{"num_key_value_heads": 6, "head_dim": 96, "vocab_size": 16384, "positions": "rope", "rope_theta": 10000.0, "init": "orth", "init_std_qkv": 0.015, "optimizer": "adamw", "learning_rate": 0.000736, "lr_head": 0.00541, "decay_shape": "linear", "batch_tokens": 131072, "max_seq_len": 1024, "train_tokens": 968800000}
MLP neurons of a small language model. Each row is named by its layer, matrix (up: input weights; down: output weights) and neuron, and shows model dimensions 96-351. Each number is 500 + 40 x the weight over its row's rms, rounded and kept within 0 to 999. Numbers have three digits each.
After each neuron's rows, "fires on" lists the tokens most often at its 100 highest values on Wikipedia text that the model never trained on.

L2.up1480:563479474557441494473501465586482403492506511521513530539542507517512489447466545464471529495501427519449487456558458483522582570513577471484461517434437533438464466516464538529531475479511470420443517410500479504520555513514484436498436537507484480498487498479473484522484437495472470476496534486509550442556441491466533415563528536464477440485537490468455584511570511463494523382507492473577476505467491465473410488478526503600486500503498570566520510490522562490491498477565437416535514523419607481557528463469480496475517454517494478506488425544439473578526564480557473506425415531548457522499486436527435545452501482603481465492477498554497486506525539519478438582503499560502537531461595507512492488510521437558542530457501561425456451564473550483496464511447547
L2.down1480:496504496476468497564534503464448431484556537453542508466523513520476493516533509517512443530532526423474486490467505503471556475612454508522490506470506517488556512564440563527555479461476493469471476510530475563477479482495503508506491482502484415540469503547535628466529577480401459550476537550500510444471420476505504464514452497428480539545485481511501480498498534505488431483494472490456465476499433438467397547481509493529493514546471569503487574581485449458427477432523498543552516511469575507518558457434473522470497528452480518501568454457438447562520527491502537629549473474507544535510535545454483477494440490534494520475537545529479538485499523545462484535450492494471485461499510513426496457469479480570443585554444507457398560525446486522485516529470511
fires on: "while ", "as ", "anti", "While ", "when "

L2.up581:507547402458538487506535448443540418535538526497555571495450506485535481522540498447472508565528479494523483511438529438477524542523433526516503533543475500471477526532475446527509488474486515514496505472490487454447569432463527526482476544498522562464545567536542464477480506544518479536532527470510536530542515540493494552458472510567498549449520526429524518486568515434526461485495521543437547421529548481539539477502587485490545463585579512539519535547447471417471509462560437546588477473426454523438513543528495489497505515453528467592493435622475507483524483540465511504496465443539512470457526529595486531425532466523526567501491517481515509468510499445486501509497472500498579498523504463492485463571480476523496478499540491486466449494469530597516497514502530
L2.down581:507551551492437529568526509536542534515490437502498525494427426503530516477569504461513458465483462409509500541491518476496533545436514495498524493454532540495467480507558522534484538564516555446455445492512514580514530559505537547526498540484503419453484449533522542531488434496474509551516547529408530543494444523536565466490502418626454522526459491535510580555467520427539468538478452531437508458476534434505499488423492489526551514553495532518532507529546482544508483543509542441505579500541512542438476478483497504524521460514508459522488495455583511489482551486486463587511419506462478553489472431466552492469568459529484555471420483494493542511509516471534478461484482499514478439485470516470499479449539513465528562444421490405516504518529483481492452447531500
fires on: "-", "te", ", ", "que", "me"

L2.up1166:481549433496495538449525488483503500498508505513493462454443512455508536446428537474565532527555531471513486474527529529485541427507530462500477442522488467401554558447485487508462476477450487480466489488510509428503544393466488494494499548521461479489508517456460476431487550541569508445488594468493508500506490474465588487543515524484494477496447550489502489493500474543455523554515543546405526521462465534444430521544484540473481496463501555501482467586525489483518431532512497473514518515509432506552550464493471492574523573518509454572562475474485446543496484500445493455431486601478456569503500505420502487490523517436492440505414542554514458443442410380435476590526571488539436537445420553489532521504599508492474503544531474500505509473529449524436511497483505
L2.down1166:505502486508438503462519534509528510521504509513493473516485515461511507465482468539569527514443516482506498464510437473486501502478519446483535468494515475415515436499504455455414515503466470449471532532498504519501508476471523512621513498469504520468476456515438475482486555558514524483549454509513511483518505464528520496473469501501521445492497526458539494519486545531426566523503557460488474530440514473508438530516520503510511515484560447522491494485545497487794535508470482475530531474503534486563476512480533533500498517501478488529536496513556540499517460496506524503446481513492481500534477461486491438554536495490478480507516499503551509489525535509506485500591499509464514505518495478514530503514468496497493218512526540537480521438550497564527526248495506
fires on: "\n", ". ", "\n\n"

L2.up1909:537523444470523506563564499419486475476514549433537548501477446492528468523482548515507506488521427473487492460526548436517491536527487523562525521512599501491539442503485535540451438458502478424549422477470476470480560538563599455419496511470515556472437535482556447555502562473506493487480505503461524540473480505502558497487424477481500510531503525538441463517533484540461508559436524534518454521505436475463519514531562515505516435473557545562451437481510567494411493486527537458482532544516479523452517488586512469554499537652509587468517473471470536463461469460543498578511443490444546500502420495496455483402510506487514487491464568517481523568446529455508485520493514529599508504525450469498495545488522503521485512477543479534561467441478440600498479515461508
L2.down1909:522427451555451477510513517476529549467500455504481415519488525485474498531556507488524473503460503551566555496537507367505490574487542473495505515507580466555494591523482451537490576401454550510504449517436500463547476485508462551544500495526505486569549508468527461550609493488460530501482491502481528573500551498479507522494471491492493506560498516542451492522512593470474497494505483531460503582515473509529550503453430443532528515477500498588501497479542556470497541557499485427465510614604418477543571442451479515534548444502517514490518473462515466555529501513502539426511467465524517437483496470550470476452439493518505539453524480560414519564523468464536488457413501469513487443529505452515520455489467487523490500523507501519547492464459544411477501597589478
fires on: "1 ", "/", "| ", "(", "on "

L2.up622:492551474521475588457474514558474523445539505528513483493501558482548517411439523547505522531470470523568445524501539456506511483435541500429512476529485429454621473489526463491502500527454478444484473490527477448541553351453494524492525522492501461491564550500480554475475550450433494467526559480435526502507501460536527506522492509452430449507420525527516482474502503501479537525458533485459586490495503499441427476528522540497474520466478506470526469559532510541511511491527509451544552571500504519579564496477494604489494526567534438550602483499425480507518509500511498443488485477479417489498511486519501476471626485471527472523533500546529522468493472462372430556504539481546460483490462555503500453500575477515480484453515480500528532519507497498548475483430548
L2.down622:503482493538494519469505517447481515505508523507503503485516524502508511487494503540558532511460505530507496474484466505491499504493503474477494509539511474476526481517498497440478517514474504497491490486522490483551488499475499474694517504463501502503515475512485483486517495482502525475498507494497520499492511444521526504502477528473510481511464516504526488480510484500490537496461513474466523519481513494520472498495492535487497517482500490474494502536496523497894516518501496490508506515488504497527514513466488533498514501552522480522527516529438492509562481472487500480487488494506400490498470481466503486514500484456495495530489466525534517486500502486471455534573499467519518489512515502477482472508532506545476140514497502515496517507506484510505538192476504
fires on: "\n\n", "\n", ". "

L2.up1957:523447555539519548525524499562464490558528447525504505559534527554531595553511464494506516510480550454539542470610501492497484445461527513540511471538497542504478536506512443529443456546519532496462500489463547540516489505519501477448471553419525433472502510437445512500486478453492463458458529537473461496485496510513524496524517535440475425516468565504487520492524487595448514533509459460497499494514502463497425419494506457608461470524485568546516438527555526417460466427534489515489463516521440605510508498505475541513485500513392469573509521480572535454408537539540525521442420501538445434492461510499530523556508571528466481503516471431509406491423492537512530582471611443554473504543576501603547476492492529505511615545516527421463498489457575522460515559506505
L2.down1957:577495495537536553529533466518521495516520505478548493515557529513393534559510523553503385502475571525549463546486532538509484471486513553605469475518542560493535520418495495479488529477429544437512483529507515495552522483492477497565527497436517505524444531541476443518519495521475568449483536467550445544446531499485510507486528526449508505425556485475482492533483475498485509524539454540509526492557538529493459505445557416481547467481366500465551391540596572516451488513546490537517498529476480476517513509524499472448477540461519516488532489516496463495536544515457522457427506523486540520498469438461493497504557434558498457508485361516499424462461388488514448528471494439488497463540606463466480494484530442460551535533490529497539540500524479497509467481496510
fires on: "0 ", "as ", "remained ", "still ", "ref", "Meth"

L2.up1601:509490452534520487484539438514517433523493485532491508462547532513539521481448497506493487463529529483432512517480478501467501474590479514424477506507493463438492514515474456575422503470480472505523492514581487452463454432471454472481478574558458450536481487524523466512503542409562497588511471527422481479508529561450508483514522539546499506435545506458442503567561544487512462449443430575457518447508509491530490419577520502481564518511528462538512468462528508562474520507504519502493547459501505477475476422529471461576532599508538445565525536582457504548420455536485550472543465497512461520517559487488488421549483500540500476515549512523561521490525467407513493512518466571446458516480595496554519497469450492475533531493477468493402482541500477541541519508510468
L2.down1601:467494524420550495495528569473559525519476469512498522527463482537457459499496449549534424503479553432485576417502515435505532553486544512519554421455567459487462561493481417483482487479538457556485535497498508534538488579541545510627516446487477466447488458456529550545530486501458533524538521491446571581418501431539480503484467419439439462467494568505525512467503507453541521555526505502485445504468499508492503563472544502511538532451532523448515480512494478528627573501492496466508521519561518495486489506473520573492497515566497493493542484475522503526500521442523461532513483509531576477536476491534486551526494530467561542508496495531442439410479499500494512523519587521507471491471388477442510472530502530456460525540475528433477435541512501467475455469531470
fires on: "and ", ", ", "of ", "; ", "York ", "-"

L2.up1835:549490475518515501527558443540438521515491473457521469478491523536453442476555435461508466570470548409509511508502495486555489523536545558488501457549450482508482513384445473536382529480484494480506537515524536519569436437524542534416580458516473465520484502514489465506461562493481490498549539513526455559440529496439556506464506418479425536457514510522493473481540502510489476510600537512467476530552525540503562513497460494521549489514505543577488485425569479515476464502520492493530483477474384516478562452517516504452519500549438479462507520487466482518451489539509448530551498464477448490529478497585547536598450482505473497523461609408471519423453527523532497594483488492481467422535595522504536513482525562464560513492537481481457536483518511480494431513456500
L2.down1835:549518453485507475529536560433475555464521529466506463517512434476450525541515522563480459476449476542427500400562571441467508590455503466485507563486512559484552484573531559509456504386521519513455482442485529538456585562513592480509481438553556488536455507489462441466490537554450498590459476498461428457491494510487506584483441414502524474481477538381528508521486507531526496448489556478441512408548494505462522445546501482460480541493529479485496499520484485567539500459493514557539559548425484426563532462521498485464501454473482505467460608481521495452435518472499507475558561424501550481556540473490509604467545477483488492489443557441483586444502474530510537526525493411462470440589534477519500517573521493521523459489569476553478530464496487428478510490492451
fires on: "'", "un", ": ", "ec", "h ", "ve "

L2.up1308:520553496504493570473490508552464524470533513527524491476484570476571525424487523547523547540438511512573462524510545452496491511450523510471486507558477444461595541455507489494467523524410483428459504481488512480549554381482463519503500497495519469483521540501448500480479558504441485432526537507469531492494517459508579492540507528438443389503417569534533433491505499516480550567453527471467551480495493536463420490503458557499504507447474529482531435567588553551496504487509483439516570568517474485563540518488513590497510519554517451516616454499412477481528517480472495403508490467492417514519520480569481483472591520457520419512515519588513521460488488472417418544509525498545461488512478542514488439503582432514505487472475486510524531520537511501556493477427481
L2.down1308:509501489528504526481527515500499517529497510518504486495516518504542496473498501544567527499454516555511500491490492498462492536481507492504507522544502462498536493529492504440466513529442501505490502496491500485572513500486507483677501497475505471487493500509504503500525514483496505481497500496494536485502503452529539511518486506474500502511474557515518483519497517484474517502465532500473521511461474503509501494484486534494513490489513511497501504516506531490906502510495511493537503509505495496538487515468494527486504498550521477513529524544489492473577486508467499483496494496498425491522488493479500489512525489453481499510493471514520527448486511502482443541575503475510498477507499497489488462514506515517496178504489496544480506493515494499525510218484501
fires on: "\n", "\n\n", ". "

L2.up2256:457453531526555580545502469499511474521472494467542443502514579454541517526483443496511478458502509537480452538487480482497489489475492538483569519524458486495535511456484535540526522532419497473545545494511427489523519486469512469469562465454554468485511514484469485542476487488552469551425476455496590503515505467554536461480484541541503522438536516488479436491529559551497464479505472552513496486499512497493416568484499485522514461536502494467448506479564492509471508540500489490477499463416535563500530498571508507499512478495426516470477496498413505668452480557461502503467441561499521498467494478524517513451472536512583465538533457438519578467515475489445461523512479531556532558561475450518406423479509473452567523453533524478491520554406505505438453510460454
L2.down2256:389522556530599513421451465464516571519513468495494540517546563494540486497480491486552518512496480532520552475502486503532486517444506568480579483537487464515515522499494546512459502485539505526553521535526477457484497414442437538510487565506475380529426510461492528561463438537498516467537503485479544485428485466541526479511506541519465496473509585472526442451463447512492483494485448508518537374531479435438458483533473524526468424497445464467501467565521474472549544424476550522472423439541567588497478431566498583505532488544483523592459497472536482572509577481490434524480509553560451552509422483553462532581490567421527436561538461488426478502396513472523502525529528471486494549447508447523490591523418503532564412467508420447525503528460565478502474487470516
fires on: "of ", "in ", "to ", "at ", "among "

L2.up2208:468445557513521527544481491508429485522540550480534479513509486510549535572500432478490519560492497524520480434484472436409442481499444470541544452552509511428532494528511414520479469555485478483487500522441502540547497459463557459457518458516505601455517416533500535583474541519555528454562509498539570531503494407554565505529523447544445497451447478502478478545516545584459488499438471571496518475475466519511489543516479465455504418555594549481493496505489476498440421544500464479516582559554438488561524514489466488499443486571498466530530448487494482506475503513513501457544411526526513505436497516511447468413540533516481496474480574516542480467498550496478519474451518510482489464497555498501589488500488549459540535424558569540527440445524462497501500490481454
L2.down2208:537465514506468478476448439491487528516463499418467520536486513486420530492497494478502490463444502519490465517477484511492481515564490492521525481567533494509390463489473497521590523447553437554549517510496472469515512388425595517444527512554528543472528527463506477541471449463505478494501529468494518504474493441578509451432496403491525506457475531442471478523523567434528486482468455508573494505464509534515457534559443481479512458547411510428498497479486549503397557477470543498479475464462542543454536533534458523521521406506471474470433564473553509513486540532523526407577541551528541432500512515503524461558428564538567482472502530407442505502538483523505501507469575516560477477445521430472468509517495481567540618549437499509427493460480473450493533653513489
fires on: "to ", "- ", "==", "on ", "/", "iv"

L6.up1909:557534492533479527501541478523476505507462464523443480485481529526505490481476544514486490473507515479532506375479538453462612530477544474497528527460555517512505474536493612487452495491456448469509541525479540466479495508523507575513477484502498473495513513500510495481422508523482515489429543511435511509528500505541596519512516420459554481528448493462508438509492501531463516529508499501519457498503490520393472517486502480473510509473471520491542523495610475489390504509468478484601512494498512510466374540557521471525524534484521524487480502570490497504406476501497484445486488509471442494480479511520476454473525553486563540388532551533492520531495574509441506504508538538500560513512484494527468467549574480481516687483460496462536535454524517579398504677394469
L6.down1909:479497494494495512494531494505483492497489495500501494514510502492501508511535452478572509511508495495498505545474485473534459491515473517536481530510509511527513517466514473529508496481528512492494491502488419520491470524514492485683509529500487521482494481469511534484566523505500492491458481500498515503503520522504458533503512529520488496499548510510525538512505486513531488498505496481517497490501516502577481480526554491517510537501505524486486492461448511529749493499484495489477518447525504508475574495519516508508501493493488476510487502518457505464551488510466534519521519502453514481502520508495491519478482491495489487552499462477453488479524471518520483482691497492503527487496509529511458493540459502479486110503520484511483516454486526469471534180518520
fires on: "= ", ": ", "-", "- ", "(", "| "

L2.up1721:451497576510572514458442396490496494535453451458540413553471472558579556553514515474532499570534541442518509554477466532560459459489539519539493598503487479462544446505489556514490501505421478529514557517524485536527483497556455455490492479506487552476453538503504401559474524468525487512501427465527506480521554463528517509545544520511479488469563556466515524568457444442441478472519508510408533512507503490465489481492467531574485427455506490448480485476504498547485500564448510520500529512514506514550530410510493541414490482512437447555524506484544441534524543546481472434525452504508445520454486463515471428448501490567493511421540494546492496475525449451499483496544491519513426536463511502554498473571431502562502488435560505485509479525574520494481548484566497
L2.down1721:498503518505568534498481517524540512456569461487505518490444513533472559496484463514529505422461464460480490524558483542554537515555554468462591530467523381434562438444525487492441503485505544550515499483555481496514488479433486487541505558470496498455467512464461424472467557472488513456518500477592506452428481470550509462478459489557450498529485484580495506493459530542480540483510493552460577507503573601496533487415517565532415536499477555497475505476503486562495518425550477515557531548480442441549506485527466458517491538447491418481509509463477489467503498511464566526496436437450393569529480488491557458481485543521450512468578518616420404495548454426534485426447575472469612511468508470573550489536466533535446515557500489441534488515485438561475491508541536
fires on: "same ", "following ", "0", "0 ", "[", "-"

L2.up157:405397472511477577470515479490550496507454529462535472552448546429528464493438522500540530455483507574436545539500508452499556422467493462586458479507471509451548488445476510479457509432463412505440513457488535474495531501488497497518491511442539466477499468477485546491483470385444472438487432526457482455478402512479565341486503539497481442550495546470515459484508494545496542525440466533479541504518499512492477469485513486522459503526544468529501511505505574560474496497492540542516511516429517536607577491580504467543452572508470517595510501522500501456471546470559560477515481490520465562493439440429464581461488480554495485507453531519475448615564492485487446488493557514532590581518486509516458474571569525494479469473415473475515537552491447494478508491479492
L2.down157:459470523507527437541496553464573496486541536480501519526478489497618463563464455489525517550556485503455456480463567496455486497517505498485440529483429495543390445492491495502478414511477556531544546505495490487521555482559565522484427491453450494504489525488527528493497576437492492501536527545524538429553432489493471446455559464557410506512407563499471433535493521451460559510464498536496554564518488426506534474526529478530480482447526555450514510489513455485498459481544493578476456450540484453454428520500538563460481541465499514543506497514495514480565456496497506540476540486473467542500512495448540504472521452528491527526534481507530475461515537522443525442429480522533515543509524521533458479488516432520483570553453482479423553492510458489508533575529530
fires on: "as ", "where ", "when ", "800 ", "after "

L6.up2212:537425539475461503543495522423496597521452461592522522475440523531483518497508393536475545492498529506477497497513551536534439501450577536496492578475507516530479540562472540483460509522474471510423546515493463522510459587469497497499440511496520495524342447462477492525502509499594439511449511544500493471518542472488471491481459460511555544529495576534375555551523563489515618491445540447488488507514457499510511473475489446589460502480519544450514559635527460461503484521402484467470505510529519580475494514532498479453508495456544556586474497469502475523463572427503502468525564496440488492516582511556471527461472450464518387445555488409508561557469562500516531512487472486534511488544499496488477505445513515421489458504462447481487513559489451493487440481513436
L6.down2212:495461513446501452499481492466501453478576518559519486488457462507487513507499539469511482440520537517466510496484487531461536566493490580467490527500540551484457502477499486497525473509433548513489520480512531503556520507477512507464532500479531494482611501437498497548504483526496535498500510530564486515481453430500538484495521548553467531500572497470501452497482498510468451468526479455494537485479470485441501518456486484557508512492521454542534487473449517504433409491482494547439516484506549501538538525476505522488467469491464419499491523540550537486564459474486472494488477478484527488487564479513520535564489495512481641534502466541487464516531588472465497556323507509454494489475509440489501474502539445448448772439515491571508482418520550466545592646499474
fires on: "==", "0 ", "Apps ", "."

L2.up249:490451475530541553431522419504509462461543502494474508557535560449513550412562451503543546509538526475414459442546503501512476507526514476499488468550501483437644537558463514477519490516449467428504545511485418563543492458459509482508492443445501437501539485489499619411504524464505477446510462472529454431506551470494488457455538509533482606552505528504528457526596542479515472545420490541486391445495537533502412544596438516520456473507507483515466544517576524397463520549518511491540535495507467528532469536551513535471481467483522489481512518467526520510388540505482465534490433587530497454505420487466516472493497507469544527478475483518522532411412493505443459489522542429493460496478538502535514487477546497471547485482492535522550600475524563563504557511475465
L2.down249:545462485532547537471466526476530487489576504501479418459573377474515484496567494432536500454536516451537523473495459539596539514551489510479580466544557526498552541506498508449503456562506546594487495472475512554505534524503424502453512500522524556389465523520490439483503476461450493579518439494497446472461488465412504528456515497504525452555550435494575521447555488527509492473531501530495507530492439524453458486577546480532427546519528472498465499494471497503416482398435487518510505497487451505464442572476451575497485502594494468503437465479525586449493455548531484487521561505479527500527525458471515492562442558486518427494524507502469569521484475449572457538437564513474413471518475520495539515472443421575438460483529532526499517495528551447451474475496477
fires on: "at ", "and ", "on ", "ac", "–"

L2.up1528:493444481622474521508498459524589501543556448503548472523508460490492543607462493489485505523485524438548488504550510485508487411421491442506539568556481493500525509537531515539498449487462468471546529516513508424533510454582553420459475455419536440537470518441430483457433453449495501537495476481529492510491558451500589458477488441475536482512558553530466472503546461507493533429532472469428474490515494479482486465459520400472445486500469466525437463439542515492445472520538519483543530495530551537514566516465520490527510522508454488569531479494541488533476520501539474493544389545570439519469446456567508523481495477491523468510465527515545465539438525483513474516450493553480562582610556552499500468501481536548448540487511529467456496508419498519454520574454512
L2.down1528:535477525535475584497577473500470491436494489524483490547524513528477553514531472489472504520498564491491582525480542480474551529543487546451543503524431442548502480470512523486490484505455524547491515480580497437572453501570526530503489548458472466561439566482460505570473537529454541484482512476556498568516509610553457548603441466541537492449451541520426487508498470503520467462532423515457460529456475464470530492430483469527490490548414491472424474534457546477433419476516520459546452530490438549427510520505537543512491475445516488505513483439442533465566494515460517489533526415560522558539443576482446488474537489500529534504520506546514497471528526482455508509503529477463543509566514419523456560508455482525435480492499489446475526545533486481589434441433590
fires on: "0 "

L6.up2221:460514485484503463505534531576424490543621533542471519498496488483486544527525542487475466512491509485475467462528509493439540464524455468503488481514507475464484528494485516488490505510550427436494507517479499470503499510506460493506529495486513510543650492499401544506514488488531508507507484510423531491512513481517672462457483499505525544492453494574454476484474454467477484483503472494501452509509472538384473505572549490519487569515481506498466475523555548526423496480476512525527539562500496540504401495471567472476509472498490469514517551650466463492511484497522509530509493494460495439470539465484500519509524490503519462508514530493444530533506521494465509526519518524494519471468534471479531508498484500504484713478485540515484575507457497565439558694426491
L6.down2221:485472511523478501549503459465498498493468492484506503494503500497493507500507488506539476488481487497537458499540455509497530498495496506507495531466478494531478524479504532505457462513497496516502522506442467487473515465503519492640498469519494538505442535493521506495486490453486460495475498489503502488504445498450436452529462526497535471488531528511482506486505534492515530500451512504524473503510492504522523450514517499502507498483501508508511498507487511498722543477501516492516503500507467497478526529556475516529501515487521490498501513509507499480506478556480509463525504492484482501520479490508511473492481475499491523488465471496485521508509506473520521509709525500513514498500507559473510551489499514483528076494487528475520475532502500504457506164485520
fires on: "| ", "@ ", ": ", "Rank ", "of "

L2.up2184:513445604478591573493511476508511532451540531510522463484427502472434523565542557492467566429464481442530473530484447469499510517537622547532463577545496534522462448493454559487502449519518470477433519451456530582611480512442540494521547423444504512515529538447476473466473488501482482482468485466457502553480525515492443512447485417556432483462521467520542497502550480475521446530613457580489521510572590547438513562477510605584548437480500491542489577431503494482475495554517470530456447506489414531432514508487419494594501474505524498422538479534464489501489492495478431540536513463501528545491479462441510466533520498490469469491491526489531502497493468495471492501492430506574499486525453554479521488532558485537462473516516512493497572516481489535496461445478482
L2.down2184:524495532499537581512462541510518470442540502482491481509523441466443487541515505563543523459448414516548405520426512470489468496470493477472540474608499522506573482401524551419484439469426540420476509446480535510410488484494572474577457547481500490484541535468502433470422529527500537523499519510472463506453493488468531577527547511424412562500576536447488464513489493594478550477527534520439438538525559523497515564577488445434448527536531583556511462517493544500501476510462569415506473531518489502526485537523549439477487494511484512529510481488497507472518517446513462457457559462511523528462460492441499565566543494437468503464501470506491500553555556483487487507468499506548491494517485518435534492487504520505470519474537458564472537507463533562545416454515509
fires on: "-", "'", "to ", "t", "for ", ": "

L2.up521:553519496526497514523543468473429515553459515530526492471550538475493523511552471499461504505486550483435505538523498552520509482589465520513467486515462559524612542525406551486519496557455525580461497409450484545500464522392438578520532518497490489450546474515589456461446459540556456461494511497451509482547513530523540524505528511481524504506496461543491409476519503419505472543586440544450535475477508541513547471504471527544510450498500508516546516478507545456513502506458456514448484493447470614518488489538456569562504504491459508455487501524488555492500456465520476433589516526474496554471470486435497508454496523561466506445490479477504562483476407491482490529544580438505504560454558453510502512485516455530518520502591557534480552557417497554474522533521567
L2.down521:494586525484460520526540534446480479503539466495543476558489415502532412461493542505480547504447480499541546465452498504543560547474502494464484429561448514531389477504486542469510459511510552477585457549504538488567505487540524513544418507444453491535480485528498491510547471565484499409468510483466477508482447443486476552488527480536435454559565557504526565484545482538469535520500469472505465481461457460520542472468483499460567410529463544465520429503534506466517594470582525544521529520518535569386499467510511590506549536485493488515495583598480475537583501441480454528472507474536521411541529493534492497502485481511493452537441530522464481485465544504502562441532578502490494460503471573451512435484458483486500494440562525461447581469534499484546453523519535
fires on: "Y", "y", "Ph", "than ", "to ", "of "

L6.up703:503428483381530495567510503460481462526481552489480469481494531460461513533476549466472591427447534575529549549435443553527544464516475446530559472497553454527523490462504492553508464495519541496421506495582547562506456557524449502503471446427511455425551523474515536467504405434512477481503495463519517615465419430480521522458521570475556472499514441482519485551457437496497468495470433496560503528490507478495590474514473451485486544419538518482499527530470476455501478503538480469471458390507567439489513462532528497554508465503479476509466512554470543501499512481558481612521480543471529536450525568526471542493453510521453581528566507516479497551483466516494526441521490447505470500534546448493474523458501490488523485479499524497464457506496531489421492504487505
L6.down703:502527487500560550451449532577518494499502548502485457542502538499472474493550463498520467566553533458492467522480513561525338434504519473474571484534453465527497477477481528536436520536569494539463460496497456525462558566492432512487620518474486523504448540503517508483506461470489538516548542498473549488468594544536481540464464470447519483440434531524452517517552441486510514483554478493474510509577515519498480517502538591501476537476465535495539511532524525531493483456470543500535512487399575458529460488534453482502477575473420493488522495484617479474544553482485498482453527555476500522485471547470490501463537491446501433427481462414524488454539517504478515461484439496516539479514439584462455473525405530468507595419542534525546505483516503528488577582472518
fires on: "medal ", "to ", "will ", "while ", "career", "must "

L2.up984:517535510470494543566510521545493520524489415525512464486531454502459506516496537547500518492419529530495471532500474616527540520561437517485500492501407528542475539478445533501441508469475516503495503481526516526569510458511522560511562478467516457449577477465548438535465402510528497481525550543463491425532586559434498499459504467513505512510521487427537382462486518477536488514541521563510488505467556443478505473446547460530568430419564498533427506443476532506489528525515504527460511493505437506491483534461490565492489488492481560548492498384433497490461408529481519521539512533508484503486475452454522512516511543505476507473465523464526499566499488474524496477513528488442480512521476494510481525526468507558580493455497544508482462506507525512434488560484506
L2.down984:505564489473502526475531415488507565476536458500502570530488542495535499476517431508524525499531577431537505486540445408532515474502503507523461466553475476583508493537502486492429484359545442593472482425513460526511509471506480460512466482483530474533487503526443511487568584568523502546510504510531435549552615432503611517493505495568595471488500449571486474471538504528473513486430499447526561483528514557462460490529530461552518513485497485517508502548554473448584510523539460491477563469496548522476462510552474511462503529537468510494519531543532571484462423555550530506440473443466545460483456464577483550507502442464420519443478525425522498540456504498473500481534522476458488472517504551540442468482428532475520372469433480481457548495515605470496482467513443
fires on: "to ", "of ", "was ", "aph", "Total "

L2.up2120:460548481487519485436548481600554502467523485440524491545475501549550497552464546485510502547487528479467540509495510382456518391482527484517491459518501466529492540485483484522540489467591510495462504415440511482479516478477469493507451469497448558503547458590525524485501509522544527503499420488484523494501458505470465486487503467448512466495434443598504461481518477481505558517533434528398541623563448512509412505482485461480497438548481517416538473531567543521508524480497510508482607455526528522607511462538477493545509483557521554514536544466442508478430510484572437428510493524522518483475444538508493493498485462434531632508503525512538440484475450527489462528497576549502463491552596523511461493465487512482428452501471488489507507531537527473499507464513504
L2.down2120:495511447498557460473498493491528448497507453527465493483471487555465492550440471402528506534511524468485469480512497482529496479445574580542470457538515574508528505462492496517474486547501489504475543462474514491508505521442510501547494542429434509555542516492570555541580538537497474489510507464492463517536476442552483567465547480468516519574530443522578514511535530452473507467557481484491502594498519509475455531496492417532531441534447470431511461533563502477570481536548477546461536471514552506483471526543543499543510552466505569563528599557517518472544467510515523555495553448559529480503436503551518484448438546467443492449492480548516472516522439543523453473523483488399470472522491551492476462545522560414529417405504523463480545457533502436523482506449488
fires on: "in ", ", ", "of ", "to ", "Stadium ", "hom"

L6.up918:481439453418448455504557500480525482470497422535479459484489516523543434535516564519497526414531517436520520491493552535527519502520433481492553508503579501519429487499496474500585600496488503456434465491547568430493494562502510546498489452463463491445558524545598492452505575416484440472528533479499532513428436511573512510568560496535547504505505496498508476503510441512501495533460500462477577437459526527515513497577433458566502507499461500549586497500502523526501522617467556477434522480492467461496456536516503491500491502507485450404501410487488538455484533441494462426457394427482517407461500538479530474425507474517468553543406501482560458499447501481521589498518560524492480591508519481504510474491570493511560471528510474523515504470492547505474495479513522
L6.down918:469509535578477481524518462538520481506490461508529468511470588551468524493471492559496470516530452544574543501528507490491479498495473500509503514484471470495489510485537420514442498477542484446468445480462493501507483500472480490471480537428473542463483476518452460506545524476467440477454477517498424515513488526434445498443483488513530537479509521533513540445493459442478529481445497542498543462455521467465512501474540554473566470427473591464498502502455468419497546493506470465543500499452520417492499514518511485412572552519476499480513457430477463517552507478510524497499527543530512458480520473571448511519455472547535408478510484469514529513553507527444463464459500488489511438530472488473540531617473493407569576483552550455480505526547517554549550693510477
fires on: "will ", "since ", "to ", ", ", "would ", "should "

L6.up1641:502395496469495500476489420515504506525400494486541507548527504508478466527524539498522478496455495482468468666487534549521411477523536433430506513425499527490458496496555510449492466547495513459473483464487510459479463501503500500515524460494506526503423449477456477499384513467522469508482456462490520516479577520541453474511450451519491546525503550477507561499472537507473542507482491522505479445616500493571519483509447519513491478463528463481465512469486529466503510483467525487450407454536511448486472517529503471476479574539493511480547465403593444511420490490528510527457449434500493483520487503491485522471517480501477605387517543411519526510538482459508535522480539490561493489449507457512540517503493511464492315510481495474497445463416479465488538440557480
L6.down1641:495539489493519447440470530560482500462515530527445461484525491550516506488511520469491519496555536546436480434472600477516519514516549469508554498520479509476509516511509463488482484521502527508520517511523468510520464533450491477427499506482542487473528485492524477489557475471504545460571526592509528504454555443535519524482511521512512470505500474521541511533504451513486502478525471445505549486463488495459483509503496514491499507497471489525521511489501505538355511495473489553481523474510525540484565491476492447513504508502441487489481506518493487475515521503489483503468481511475517482520517534509518515494505496472496475506550483514475436479506534506465515514283468472483480476502543505527461472517456488478471827460505468538537534472559506450537467755479486
fires on: ".", "|", "R", "'", "Apps ", "7"